{
  "num_hidden_layers": 10,
  "norm_place": "pre",
  "norm_eps": 1e-05,
  "bias": "all",
  "init_std_o": 0.0206,
  "learning_rate": 0.00159,
  "schedule": "wsd",
  "batch_tokens": 16384,
  "doc_mask": true
}
MLP neurons of a small language model. Each row is named by its layer, matrix (up: input weights) and neuron, and shows model dimensions 64-191. Each number is 128 + 32 x the weight over its row's rms, rounded and kept within 0 to 255.
After each neuron's rows, "fires on" lists the tokens most often at its 100 highest values on Wikipedia text that the model never trained on. A number after a token or word is its count.

L5.up707 [159 116 124 104 153 151 140 118 133 133 126 115  63 125 115 142 168 151 192 147 131 158 135 150 116 166  72 187 130 105 172  94 160 123 132 144 124 134 135  76  88 103  78 115  77 165 121 128  95 119 105 177 166 107 122 165 157 104 192 169  96 144 137 129 134 147 158 112 166 104  90 153  85 122 127 173 124  98 114 137 158  81 131 156 146  96  64 159 110 158 143 167 135 151 100  53 235  36 121  84 107  78  96  57  75  90 119 107 126 145 117  76  86 113 131 110 121 121  99 139 128 117 144 165 138 153 119 116]
fires on: " sp" 25, "op" 20, "d" 7, "th" 5, "p" 5

L4.up326 [130  98 125 144 140 140  62 119  93 150 132 170  98 139 140  77  78  93 167 125 145 124 108  86 139 133  55 159 163 132 136 149 134 110  88 134 142  86 170 145 106 166 101  89  61 115 156  91 105 185 162 162 138  91 177 159 126 151 104 159 149 188 140 128  93 172 121 128 141 120 119 120 133  97 171 146 134 119 131 145 143 166 155  78 198  93 188 116  53  87  99 182 129 172 124 113 153  46 130 104 141 119 113 100  76 124 136 124 129 162 143 177 148  69  87 185 168 136  88 144 102  96 137 122 107 169 148  99]
fires on: "d" 76, "m" 7, "b" 5, " played" 4, "n" 4

L4.up23 [ 59 112 114  99 117 150 157 121 149 150 139 124  71 106 109 139 105  87 111 128 113  87  83 135 129 111  22 142 165 163 138 128  96 134 183 146  87  78  73 104 116 185 138 128 195 145  99 125 157 127  98 126 148 140 111 166 106 175 142 106 121 139 142 141 202 125  85 140 118 163  42  88 118 119 143 140 170 149 208 138 107 140 150 146 119 158 115 150 118 134 133  89 191 202 143 149 128 166 171 114 147 207 104 179  87 128 108 174  94  96 182 132 151 120 124 106 160 177 112 105 199  90  60 107  76  88  91  89]
fires on: "s" 38, "is" 8, "im" 7, "us" 5, "um" 5, "f" 5

L3.up95 [129 135 119 108 120  88  96 133 121 115  75 131  64 119 149 150 131 150  88 140 153 172  91 122  72 120 114 200 152 115  79 112 181 113 113 151 156 100 142 167 109  81  71  86 176 172 133 186  58 138  75 166 148 144 107 148 156 183 121 104 128 109 122 141 122 142 112 152 137  95 137 101 110 163 129 177  91 166  93 136 145 165 158 116 134  89 142 129 172 140  96 164 159 122 127 124 128 105 120 123 129 164 150 165  98 172 114 151 172  87 126 120 190 123 132 157  79 151 137 189 118  99 135  91  61 134  99 119]
fires on: "ri" 17, "te" 12, "ical" 12, "light" 10, "fe" 8, "e" 6

L4.up680 [178 182 130 151  91 150 144 131 161 118 182 152 117 119 106 127 130 131 151 175 100  86 140 138 133 127  92 152 112 100 140 151 117 137  80 110  82  96 113 115 167 146 129  95 150 140 152 142  97 166  88 116 130  92 118 141  89 144 156 133 133 123  45 136 119  95  61 146 130 141 114  39 142  63  58 156 136 123 109 142 130 168 107 139 163 158 111 137 114 172 142 203 117 139 181  44 157 129 112 130 156 121 109 169  94  79 119 125 102  86 142 137 115 123 103 121  97 151  85 168 156  91 131 114 167 195 124 129]
fires on: " at" 17, "y" 16, "s" 15, "z" 15, "al" 5

L3.up170 [122  85  97  99 128 196 134 136 118 139 135 182  42 169 153  78 154 130 171 104 116  84 147 103 158  82  59 139  93 128 147  99 148 139 122 158 101  52 143  92 148 129 196 171 146 196 185 186 194 131 122 154 122 163 159 189 147 180 134 122 179 138  90  93  69 133 164  72 151 162 136 101 135 177 135 140  77 110  91 112 143  81 104 159 113 166 142 147 119  57 159 112 130 164 123  84 145 118 147 115  81 103 128 116 128 128 143 124  99  39 142 146 163 125 128 133 143 126 104 117 163  87 121 115 110 137  57 147]
fires on: "ch" 22, "le" 11, "ma" 10, "der" 9, "er" 6

L3.up276 [108 104 186 144 163  80  92 103 115  96  85 172 125 134 176  89 112 161 140 134 124 119 146 131  70 131  97 153 130 137 141 127 106  81 113 107  53  57 119 112 213 132 142  90 102 154 138 142 136 184 104 172 165 102 141 115 156 145 144 128 151 150 129 105 130  67 151 109 179 182 119 129 123 218 154 156  72 114 166 139 189 133 121 122 102  93 117 156 113 118 128 159 146 145  99  70 154 101 107 174 132  76  98 120 157 145  83 132 123  53 133 117 184 114 128 104 114  92  77 118 100 108 190 140  89 165 129 154]
fires on: "or" 32, "ver" 10, "mi" 9, "ea" 9, "ce" 9, "b" 6

L5.up385 [126  67 128 150 175 103 152 172 135  93 126 130 151 180 170 143 151 110 138 110 141 127  80 124 132 117  96 116 147 169  83 114 140 125  71 150  67 124 109 155 145 141 153 132 119 211 202  82  70 177  91 140 140 172 104 101 114 112 120 182 243 153 117 120 148  80 109  78 152 167 154  76 132  99  86 143 129 129 127 165 168 130 116 130 108  95 121 187 122  95  88 150 113 133 138  86 168 150 131 117 125 120 150 138 135  93  79 126 184  92 120 107 124 109 141 159 137 102  94  86 145 145 169 153 114 102 168 178]
fires on: "cc" 16, "or" 13, "ir" 10, "cu" 9, "hy" 7, "s" 6

L4.up721 [125 121 134 134 108 136 125 133 103 193 103 159 107 114 176 125 128 136  85 161 113 166  69 169  89 135 122 143 185 123  64 143 202 138 175 128 132 113 205 139 152  98 147  77  88 141 144 130  91 142 125 138 134 210  90 151 129 162 165 112 125 157 158 103 185 171 115 107 125 127  75 129 102 177 117 159  75 150 112 123 105 151 158 134 155 104 114 131  49 109 146 170  97 104 170 126 142 123  69  98 153 161 137 116 134 135 145  77 124  82 191  82 150 120 160 115 137  99 157 148 138 126 185 119  91  90 127 128]
fires on: "e" 35, "y" 14, "." 14, "ity" 8, "te" 5, "ta" 4

L4.up435 [193  90 157 157 136 144 177 173 111  88 118 160 150 127 115 140 169  84 119  97 109 118  81 137 125 128 134 132 171 146  62 119  90 115  94  96  82 113 143 148 190 121 102 163 125 197 111 151 169 123 163 119 166 144 157 134  83 107 133 139 112 194 175  92  83  40  84 135 135 157 103  98 108 136 172 195 129  81 141 127 132 115  76 144 118  80 135 137 109  83 124 143 133 173 116 134 197 131 194 113 137  90 156 129 166 114 127  95 163 109 217 142 124 131 112 144 161 109  88 124 165  78  93 133  67  92 126 118]
fires on: " as" 24, "ol" 17, "ow" 13, "-" 11, " " 7, "or" 5

L3.up296 [141 156 149 128  96 147 130 185 115 163 189 146 140 134 190 115 154  61 105 146 134 146  84 153 134 114 105 162 142 127 134 105 106 120 161 146 196  68 130  94 126 109 123 104  73 115  68  90  82 216  85 191 146  89 162 117 115 153 129 158 166 114  90 123 165  83 158 106 137 103 121  64 123 147 150 182 148 108 167 153 123  94 134 179 129 145 199 156 102 171 180 176 151 162 170 103 106 127 144 146 152 158 115 135  86 111 100 117 103 101 166  92 126  67 113 163 110 101  98 134 134  77 133 145  97 145 134 107]
fires on: "," 40, "." 32, "–" 10, " 19" 5

L4.up37 [144  84 187 103 142 139 172 142  93  65 159 150 142 169 168  75  84 105 120 123  99  87  68 177 190 134 122 188 174 130 154  94 138  95  63 119  81  94 191 172 108 163  83 144 103 169 138 139 122 157 145 114 106 123 207 175 130 112 149 181 139 137 141 102 144 122 160 130 192 109  64 120 141  73 130 156 183 132 168 121 128 174 126 152  99 134 174  93  99 102 145 194 129 141 172 110 128 124 133 134 149 111 128 139 129 149 135 172 108 148  98  58 135 106  99 149 147 157  92 109 110 159 130 174 125 132 118 133]
fires on: "p" 23, "b" 16, "gg" 8, "app" 7, "c" 6, "d" 6

L5.up529 [103  95 137 135 127  84 100  78 109  70 157 120 146 140  98 111  70 150 126 129  98 143 109 142 170 103 139 157 181 105 176 152 182 162  66 159 114 143 143 159 190 107 108 121 133 178  96 158  87 136 131 147 104 112 137 140 104 111  84 117 120 162 125  67 151 130  94 168 150 171 147  87 143 183  93 162  96 160 152 112  94 168 196  98 135 109 178 114 110 188 126 152 163 164 176 125 110 140 189  91 156 125 149 100 102 107 122 129 147 121 187 145 145  68  81 122 130 105  56 147 155  86 111 135 146  95 105 118]
fires on: ")" 16, " (" 13, " " 11, "de" 8, "con" 7, " people" 7

L5.up81 [167 136  82 132 119 144 150 170  80  84 100 136 177 105 150 164 176 171 137 103  17 146 122 122 124 134 157 108 186 139 144 128 171  88  88 180  74 144 134 187 113 152 128 124 151 125 131 154  46 159  98  50 109  81 155 119 109  79 144  72  93 128 105 130 104  81 125 128 155 132 106 145 138 117 191 125 120 106  91 126  79 149 163 124 182 130 186 142 153 123 130 137 138 129 158 122  92 123 156 104 153 180 124 116  88 118  86 174 139  99 153 114 121 154 146 135 124 119 120 167 180 126 113 124  79  82  89 108]
fires on: "s" 39, " " 14, " an" 13, ":" 6, " |" 6

L4.up714 [122  69 174  95 109 115 131 102  96 116 188 163 102  70 108 135  38 125 182 153  59 114 149  85 175 154  91 124 234 133 109  91 138  87  81  94 140 140 120 141 137 171 136 162 121  96 135 149  91 138 157 103 113  62 133 159  71 115 128 156 149 161 132 116 131  99 117  97 161 121 105 181 136 135 170 133 158 148 137 102 165  89 129 106 152 120 122 149  38 137  92 146 159 134 180  49 134 145  93 121 152 101 105 138  94 107 170 129 137 172 136 101  96  99 105 112 101 172  81 101 125 141 141 182 129 110 139 141]
fires on: "P" 20, "n" 11, "p" 10, "K" 8, "b" 8, "w" 8

L5.up436 [166  91 121 144 116 134 115 108  94 125 141 168 150 124 163 138 118 117 209 130 185 150 108  82 120 103  95 181 166 116 103 134 114  77 127  97 152  96 208 117  82 129 112  82 182 122 175 133 147 135 115 132  98 104 159  77 131 127 108  96 152 217 143 143 113 135 119 110 102 194  96  29 108 208 139 143 136 137 142 146 156 106 109  81 177 129 118 162  92 103 122 137 146 168 164 160 125 114 135 127 186 117 126 129 115 205 111 120 192 129 118 183 193  85 105  72 175  87  58  76 102  73 125  87 134 111 115 144]
fires on: "ed" 44, "d" 18, "up" 6, "s" 5, "ing" 4

L5.up135 [112 119 165 147 130 154 158 187 124  99 109 186 111  47 136 105 158  92 151  91  88 154 124 142 113 141 150 125 123 168 121 140 173  38  43 140  98 120 102 119 102 150 121 137 131 156 126 168 130 105 103 142 126 143 149  96 152  95 165 148 148 157 150 143 105  99 136 107 144 133  79 138 142  99 111 133  74 112 133 176  64 146 124 121 122 129 112 154 158 143 110 157 108 127 148 116 213 153 160 123 110 144 139 120  92  82 131 129 124  46 179  98  99 122 138 130 101 104 166 154 191 131  75 129  69  96 104 101]
fires on: " " 45, " re" 17, " as" 10, " for" 5, " an" 4

L5.up437 [152 144 143 131 151 137 109 178 124 124 141 138 167 120 175 123 127  74 151 120 122 112  57 159 175 152 142 187 144 118 159  89 112 133 121 139 167  65 111 124 130  75  85  74  90 138 147 109  91 155  98 175 149 128 173 110  97 132 128 127 108 110 128 134 105 135 172 110 157  99  72 129 151 155 154 190 115 138 126 145  90 131  78 168 150 112 152 178 128 146 194 185 128 126 146 111 193 148 179 134 132 155 115 134  86  89 105 141 135  76 164  87 139  99 138 154 135 106  93 111 127  84 176 182 108 205 109 107]
fires on: "." 56, "," 44

L3.up541 [105  97  90  51 128  99 166 163  98 139 102 183  88  79 136 132 136 128 150 144 136  92 153  97 104 109 119 105  95 149 157 138 140 126 110 152 156  90 164  98 172 170 108  83 111 151  65 184 154 161 151 143 154 144 193 149 160 169 172 171 124 132 129  91 154 116 116  82 153 117 114 154 128 195 184 118  46 123 104 129  96 139 150 181 122 124 117 125 120 157 142 155 127 146 152 103 100  77 132 210  81 104 125 140 156 114 129 135 150  80 213 131 157 123  72 153 158 170  92 142 178 139 110 118 104 118 119 121]
fires on: "ce" 23, "er" 23, "ver" 10, "le" 8, "ch" 6, "ham" 5

L5.up350 [177  88 121 133 153 120 138 133 114 109 151 167  82  49 174 129  93 159 166 163 165 155  64 120 142 104 117 156 150  74  81 176 133 115 109 118 128  98 167  86 119  89 105  58 130 154 151 180 116 113 144 169 159  81 132 117 129 109 153 107 174 188  92 151 164 152 103 123 138 168 158 146 111 114 150 125 124 158 136 150 155 156 136  70 129 115 218 165 116  91 111 162 182 139 135 129 154 118  61  96 121 127 143 113 148 163  75 111 131 101  77 154 147  84 121 169 149 217 152 177 185 155 134  71 120  91 132 115]
fires on: "ing" 38, "History" 7, "ed" 7, "s" 7, "li" 7, " but" 4

L4.up288 [121  90 121  99 124 104 115 139 126 145 162 135 143 140 132 120 101 120 126  79 125 136 102 121 141 149  32 164 193 128 138 132 152 133 108 161 109  44 136  98 133 170  92 140  75 189 152 129 148 147  81 158  65 123 136 134 142 105 123 129 185 173  67 104 210 123 129 143 188 129 136  85 133 107 147 170 131 145 146 113 143 124 109 144 104 131 153 133 104 142 172 129 158 129 132 138 129 123 134 102 200  86  89 137  74 128 136 169 134 111 175  93  94 128  84  85 125 123 115  94 176  50 103 151 141 151 151  61]
fires on: "b" 55, "ab" 17, "ff" 5, "d" 5, "gg" 4

L5.up328 [168 109 198 136 147 134 113 188 151 119  96 169 130 111 126  81 135 125 153 149 133 171 119 154 157 130 137 106 184 125 105 123 186 124 157 110 127 117 175  91 138 108 130  83 103 156 141 164 155 182 159 153 140 119 237  70 125  66 196 110 150 146 145 173 119 133 129  99 124 147  76 169 153 133 149 200  99  77 111 147  65 123 144 150 120 156 153 163  48 124 102 172 164 138 105 116  82 108 110 161 138 167 158 101 117  50 151  86 158 142 141  90 111 128 136  88  80 138 122 168 189 104 163  98 105 135 115 135]
fires on: "la" 15, "a" 11, "ma" 10, " la" 8, " La" 7

L5.up742 [145 156 123 178 143 132 118 176 151 117 224 158 179 173 169  84 128  82 103 136  95  87 122 187 119 136 125 158 132 156 136 110 165 105 114 113 154  82 132 175 103  86 147 154  45 121 143  98 105 180 118 131 147 128 184 182  97 176 146 125 108 102 149 128 115  82 144  87 170  78 125  94 145 115 101 117 121  73 136 151 140 123 118 111 117 145  95  87 134  87  82 184 134 133 126  93 179  71  99 102 127 160 145 131 170 130 107 170 182 139 119 125 104 104 163 175 133  98  71  91 132 153 109 145  83 115 134 188]
fires on: "." 62, "-" 7, "c" 5, " −" 5, "==" 4, "cc" 4

L5.up52 [100 128 103 105 101 147  99 111 101  93 161 143 148  83 121 137 122 148 167 145  80 145 111 141 165  78  97 204 130 111 119 147 142  93 137 132  81 132 170 123 164 118 171 128  91 152 143  91 144 109 142 165 127 181  32 108 150 125 108 143 167 100 151 109  61  68 115 119 139 158 107  78 121 160 156 149  77 126 165 135  56  71  99 144 148 121 105 127 170 180 153 160 168 137 138 104 172 146 218 132 144 124 127 153 100  65 135  86 167 181 154 161 111  75 177 108 115 146 154  93 139 100 132 118 101 116  60 120]
fires on: " un" 24, " River" 16, "il" 7, "s" 5, " Charles" 5, "," 5

L4.up322 [119 134 149 153  81 144 138 165 104 110 156 152 130 117 126  92 114  75 140 185  72  91  97 173 136 194 113 180 128 186 119 108 107  78 117  82 109  89 186 171 122  55  77 137 122 134 137 179 170 120 144  79 140 103 125 170  78 129 102 102  94 147 122 149  64 137 116 134 158  73  54 154 178 113 133 126 102 126 139 123 138 175 163 119 120 154 165 112 111 133  94 123 197 159 188 111 148 169 108 113 126 125 144 167 119 151 123 165  94 112 126  99 115 121 146 140 122 207 131 141 117 126 102 102 116  92  48 146]
fires on: "e" 23, "l" 14, "ch" 7, "iv" 7, " qu" 6, "z" 5

L5.up677 [141 116  81  55  90 124 147 133 146 122 160 141 119 119 153 141  86 119 199 120 100  84 112 102 129 155  65 147 143 195 108 165  95 149  98  70 113 126 119 190 111 160  95 122 124 122 128 125 141 115 106 132 129 118 145  82 137 121 130 128 161 108 150 133 195 161 127 113 148  70 129  57 135  86 139 157  98 185 162 128 114 154 112 130 142 166 141 134 122 160 109 150 123 137 150 135 137 101 178 106 105  87 138 203 148 113 177 153 135  95 193  95  57  90 106 201 137  98  67  82 103 172  95 134 128  99 162 151]
fires on: "ill" 34, "n" 17, "re" 11, "li" 7, "all" 7, "ell" 4

L4.up217 [138  71 169 135 125 123 161 180 133 102 132 156 131 129 203 141 120 119 114 132 159 142 110 121 122 112  59 117  96 149  98 182 125 113 124 119  97  80  96  97  84 132 110 106 144 197 118 141 126 172 146 171 153 137 150  96 151 169 134 181 169 135 114 126 188 113 142 129 166 173 122 120  92 155 129 120 127 118 160 115 155 138 145 173 125 107 115 107 136 137  35 171 101 144 155 121 145  45 164 112 130 130 131 173 127 164  55 131 148  91 100  98 160  98 100 144 129  99 157 177 181 131 141  85  99 141 142 139]
fires on: "li" 25, "gh" 10, "s" 8, "al" 8, "mi" 7, "pp" 7

L5.up587 [136 117 141 114 134 122  97  71 113  68 100 167 134  49 119  99  82 160 125 134 143 132 114 133 132 100 137 177 145 128 139 167 134 107 107 152 148  97 183 140 104 169  95  82 139 134 157 211 129 146 118 121 137 142 153 111 107 141 165 151 112 165 206 144 171 115  93 152 156 138 140 160 135 158 179 176 149  93 114 135  57 143 167 104 169 161 118 154 132 136 139 143 109 132 142 111 166  99 187  73 164  93  69 123  59 115 164 100 111  80 178 132 141 122  72  75 132  98  46 124 144 104 146 124 108  89 104 107]
fires on: " over" 13, "ide" 9, "ver" 9, "ber" 7, "st" 7, "f" 7

L5.up369 [ 56 141 145 161  60 123 152  96 148 112 112 147 112  96  90  82 119 135 133  83 108 109 121 137 175 135 108 159 126 137 103  68  94 118 129 137  80 120 145 125 179 159 137 138 141 148 106 186 134 115  87 110  81 113 128 157  97 138 121  90 129 133  96 148 128 112 163 127 138 163  98 100  84 102 195 178 153  86 173 115 179 160 163 122 142 158 113 143 136 164 119 105 146 135 149  97 136 144 143 162 188  91 119 153 125  95 135 149  92  58  99 109  87 122  94 109 103 188 155 108 165 133 219 105  64 108 128  79]
fires on: " R" 23, "-" 19, "/" 15, "r" 9, "n" 6

L3.up495 [144 134 179 133 106 119 129 110 109 107 116  99 176 115 129  53 169 127 116 143 127 138 140 120 109  92 128 151 159 117 148  51 121  74  81  96 132 126 156 163 107 152  76 142 176 162 103 180 160 180 147 115 157  87 176 147 119 153 180  85 150 133 181  77 147 126  85 104 169 113 114 139 181 132  97 215 108 131 186 155 129 149 196 100 149 113 108 131 110 177 118 141 126  87 146 102 117 129 151 147 171 120 135 105 128 125 139 105 104  76  96 147 171  98 112 130 113 119  45 154 121  95  61 113 121 125  93  95]
fires on: " over" 36, "ide" 14, "one" 9, "able" 7, "ed" 7, "ver" 6

L5.up756 [196 116 177 168 175 158  97 105 131 111  83 136 177 128 155 151  60 115 132 195  94  99 103 145 133 132 136 149  99 144  92 125 158 103  85 146  64 103 103 103 107 146 131  65 109 176 146  91 147 156 115 106 204 142 125 116 151 118  94 111 127 147 132  88  99 137 134  93 154 116 122 134 138 124  87 131  93 121 155 147 168 130 185  82  81  70 114 178  72 133  82 180 170 167  97 131 139  92 128 188 152  94  90 105  84  87 170 124 137 150 110  98 142 130 140 128 136 113  95 109 182 185 167 165 101 147 112 133]
fires on: "al" 36, " win" 12, "." 11, "l" 9, "el" 8, " Al" 7

L4.up624 [ 57  75 124 124 157 153 114 148 127 161 136 112 136 106 183 117 172 116 123 132 124  94  94  80 157 112  77 125  83 204  93  87 134  91 140 135 100  94 131 138 115 151 128 109 100 127 154 121 102 124  92 143 129 136 169 124 113 144 116 131 142 125 159 101 165  35 112  66 141 196 142 111 101 165  95 125 121 153 165 120 195  77 109 114 118 164 132 155 130 122  91 141 175 248 126 121 168 136 147 126 227 121  81 153 108 120 141 179 194  90 115 137 162 153 121 114 121 135  95  89 169 137  98  95  52 117 105 115]
fires on: "s" 17, "th" 16, "il" 14, "ur" 13, "is" 7, "cc" 5

L4.up93 [148 115 192 122 145 158 127 104  97 160 171 121 130 103 132 129  82 141 212 196  77 139 121 126  95 176 133 159 182 135 147 102 122 110 103 123 107 142 128 131  79 104 115 174 104 126 129 145 144 126 144 105 112  77 147 143  90  98 145 163 122 169 109 127 146 156 141  75 151  85 151 134 201 118 180 113  87 142 134 152 161 151 151 105 124  76 105 139  93 178  82 138 209 131 152  74 145 142 123  59  76 117 114 106 121 139 178 127 102 173 158 109  96 116 105 125 103 198  93  97 148 112 101 201 110 100 120 103]
fires on: " Sp" 16, "w" 15, " sp" 15, "d" 13, "n" 11, " st" 6

L3.up361 [ 86 106 145 137 136  92  73 125 142 158 138 122  96 101 160 136  83  62 127 117 132  71  58 122 170 183 136 143 101 158 125 133 141  97  82 119 144  98 137 155 156 145 114 124  91 139 191 145 114 163 146 139 111 177 144 159 137 117 159 144 133 123 139 138 140 113 168 115 175 137 143  80 142 169 111 129 132 148 115 190 125 168  88 108 106  96 159 157 148  90 100 167 131 131 141  81 155  84 127 130 228 110 156 205 164 144 138 155 203  76 129 122 102 126  74 174 120 110 116 102  90 159 185 126  89 159 165 169]
fires on: "c" 40, "ri" 10, "==" 9, "cc" 8, "pen" 5

L3.up554 [157 155 156 171 134 122 104  91 131 120 107 155  97 134 100  98  91 112 205  83   0 129  45 128  83  63 136 129 118 166 106 158 115 112 111  79  91 117 102 106 107 130 111 121 166 210 134 104 103 133  94 140  94 153 117 155 151 103  99  76 119 146 127 139 161 119 190  94 123 119  86 101 103 133 157 123 120 173 105 148 157 121 134 102 134 131 143 140  66  87 163 142 164 153 135 162 211 137 172 123  96  94 121 121 154 124  96 136 174 115 197 133 115 139 108  99 140 162 175 144 159 130  96 178  90 126 149  47]
fires on: "f" 23, " a" 16, "," 9, "und" 6, "em" 5, "n" 5

L3.up176 [113 115 203 135 126 125  89 150 133 144 128 142 177 129 143 112  99 105 142 113 122 126  86 137 174 150  25 156 149 180 159 145 209 157 117 151 119 105  95 121 119 152 153 105 132 182 173 110 101 150 179 158  91 144 153 128  88 118  90 149 120 179 102 122 113 144 178 160 157 105 131  73 100 101 119 131 137 118 186 156 182 158 126 127 115  90 143  99 162 154 154 212 147 175 135  92 188  98 122  71 139  79 176 159  97 148  65  97 109 114 161  89 146 121 132 112 140  89  64  97 145  99 156 151 148 143 117 117]
fires on: "d" 53, "l" 10, "il" 8, "b" 7, "n" 4, "t" 4

L3.up183 [109  67 135  75  96 150 127  94 104  95 108 160 151 148 128  55 117 145 166 168  98  87 123 162 137 118 148 152  98 171 130 109 130 116 116  38  52 132 160 162 111 112 106 108 122 156 141 218 176 127  80 128  98  61 186 138 132 114 119  59 149 202 104 183 146 119 151 129 155 114 108 143 175 125 192 175 149 103 176 143 153 167 147 155 140 122 109 187 114 155 107 163 147 123 174 108 104  55  91 113 103 105 126  92  87  90 141 168  84 124 106  99 157  86  88 140 142 188  73  47 117 174 139 149 139 117 109 111]
fires on: "L" 17, "l" 13, "r" 10, "re" 8, "iv" 6

L5.up396 [127 147 175 140 101 145 113 130 131  86  98 110 177 121 159 124 138  82 119 208  94 119 138 140 134  77 168 159 146 120 123 127 160 109  80 110  81  96 108 139  98 152 156 138 104 195 107 145 144 152 101 155 134 113 145 138 102 163  99  88 122 128  66 157 101 118 170 107 146 119 130  99 160 133  86 146 108  66 141  78  92 146 144  83 144 139  98 120 115 135 126 162 185 106  96 126 117 121 134 107 160 158 186 118  61  99 140 152 159  90 162 117 127 117 155 127 134 120 142 143 196 165 135 141 124 122 103 116]
fires on: " Al" 28, " San" 26, " de" 11, "l" 11, "s" 6

L5.up119 [140 117 115 117 123 139 112 186 136 138 156 154 147  89 156 100 109  93 164 175 133 101 112 161 175 126 150 203 140 115 151  76  82 126 110 135 164  61  97  59 149  58 134  74 104 143 130 129  95 157  97 146 137 152 222 115 103 170 120 167 134 159 139 128 140 118 190 115 158 103  85 137 156 116 166 175 121 129 144 130 112 110 100 149 147 146 167 184 131 120 175 164 127 116 142 108 177 160 195 130 145 163 117 124  87 114  85 131 105 104 159 121 144 115 121 134 141 110  93 116 144 116 137 134 126 163 157  75]
fires on: "." 75, "," 25

L5.up27 [133 138 120 119 142 101 197 154 155 126 177  90 128  72 123 112 137  93 140 214 102 132 154 171 119 127 156 145 122 116 122 128  94  63  77  89 113 154 111 105 155 158 103 138 138 121 106 126 109 112 140 142 118 120  99 102 114 124 126 165 163 118 140 119 134  99  76 119 158 114 123 105 119 116 128 148 126  99  90 162  95 117 141 167 158 132 114 201 162  94 110 217 196 168 188  83 193 135 195 146 152 106 112 164 107  75 156 131 112 156 167 118  59  93 160 176  77 132 112 125  98  71 166 146 172 149 102 101]
fires on: "," 29, "s" 26, "it" 8, "al" 6

L5.up164 [179 123 115  91 158 122 116 114  14  70 131 118  77 116 187 143 133 119 118 157  90 151  99 131 101  86 122 121 188 128 106 107 179  74 107 143 148 115 159 157 111 144  89  80 131 102 138 176 138 146 135  97 147 123 125 128 119 123 224 103 137 114 203 141 162 153  89 110 144 113 147 116 182 117 168 109 105 137 135 190 130 179 164  56 166 121 167 122  77 109 149 190 136 126  75 135 161 119 155  92 171 117  78 133 144 128 108 161 183 146 153  89 161 134 143 139 148 124 141 148 142 161 140 131  96  51  80 116]
fires on: " a" 48, "s" 9, " one" 9, " began" 5, "ed" 4

L4.up642 [161  98 115  68  80  84 104 240 128  67 132 172 153 165 115 155 137 164  92 145 151 151  99 139 134 124  88 142 175 106 125 137 203 125 102 117 184  98 142 104 165  82 129 100 155 174 141 174 160 157 126 119 114 119 149  93 137  94 173 143 167  99 120 102 114 149 157  95 133 161 120 165  72 147 174 172 121 137 135 147 100  97 121 142 118 140 139 130  96 172 135 183 142 104 162 114 122 124 104 118  97  92 133 124 156 119 124 110 145  77 151  99 142 112 164  85  93 184 111  90 171 130 126 140  90 157 135  87]
fires on: " la" 39, " or" 15, " However" 14, " and" 6, "ma" 5, " fa" 5

L4.up528 [138 131 137 124  52 167 109 135  93 167 155 148 129 102 137  89 107 165 141 101 151 156 158 122 134 123  72 180 179 140  70 168 139 132 174 142  38 106 120 114 149  74 165  79 151 146  88 143  95 135 139  98 129 165 111  90  51 156 146  90 135 162 101 178 162  69 115 109 142 139 147  87  63 108 129 174 204  70 138  98 132 145 118  76 215 137 145 167  89  96 168 109 140 132 106 133 153 139 150 141 181  74  84 118 110 120  85  89 117  72 165 148 129  90 180 122 134 189 115 139 125 135 131 101  82  98 142 122]
fires on: "is" 17, "a" 8, " &" 8, " and" 8, "-" 7, "/" 7

L4.up495 [187 144 124  95  93 135 162 197 123 101 165 151 115 194 153 104 113 125 153 156 114 113 105 139  98 139 109 144 121 212 108 131 156 118 113 114 144  78 132 130 106 170  85 126 188 153 135 136 157 138  98 122 174 155  83 109 148 119 133  96 176 103 167 152  76 162 144  50 145  64  92 121 139 134 118 123 142 116  55 153  46 128 141 100 143 177 185 173  92 124  86 125 127 189 159  91 186  68 164 146 125 111 169 130 126 107 131  80 117 117 202  75  85 129 162 137 135  96 123 137  81 113 141 134  92 107 148  82]
fires on: "n" 15, "o" 14, " However" 11, "re" 11, "pr" 5

L5.up663 [121  43 162 117 139 163 126  82  84  88 152 154 104 117 119  66  64 168 148 166 150  79 124 138 180 104 140 143 206 142 118  86 151  93 100 170 125 124 128 149 178 142 167 113 175 147 142 190 120 166 137 105 139 125 111 119  65  85 145 149  87 148 121 102 153 159 121 136 150 155  99 113 121 136 125 109 128 164 176 121 136 124 183  97 159 123 108 124 127  98 140 134 194 152 123 125 138 162 146 168  68 108  74  90 130  91  91 127 164 176  70 127 161  76 176 133 170 128 106 106 119  92 130 138 128 156  60  78]
fires on: " (" 19, " in" 13, " of" 10, "con" 7, " station" 6

L3.up576 [167  89 180 112 104  69 113  81  91 119 103 106  95 106 153 149  66 157 178 178 106  76 164 120 101 119 156 155 140 164 194 161 173  77 100  92 114  91 117 129 115 138 106 153 102 158 126 141  41 176 106 110 137 133  90 165  96 118  73 140 166 115 115 138  88 165 152  76 207 126  74 128 138 138 133 155 143 151 106 152 101 128 157  53  90 137 152 169  94  85 169 118 145 148 130  69 136  77 112  97  81  65 127 123 133  83 152 142 160 145 204 119 128 109 149 147 103 154 169  86 133 153 140 133 133 144 157  53]
fires on: "n" 27, "st" 12, "f" 7, "on" 6, "ex" 5, " Win" 4

L4.up454 [187 147 154 156 144 127 164 124 151 115 151 126 142 151  92 147 114 149 158 154  88 157 118 129 183 147  46 131 135 146 118 107 158 114  88 167 101 128 183 101  99  96 150 109  86 154 179 165 135 140 118  81 136 123 166 174  59 119  95 168 135 135 146 127 115  94 160  68 162 120 115 136  94  89 167 116 137  75 124 136 142 125 147 140 143  91 111 157  59 155 166 106 193 136 115  69 149  76 108 173 117  95  80 120 130 100 119  63 107 145 115 148 103 140 114 127 129 122  24 106 155 145 113 161 166 165  61 132]
fires on: "d" 23, "r" 11, " sp" 11, "g" 10, "s" 9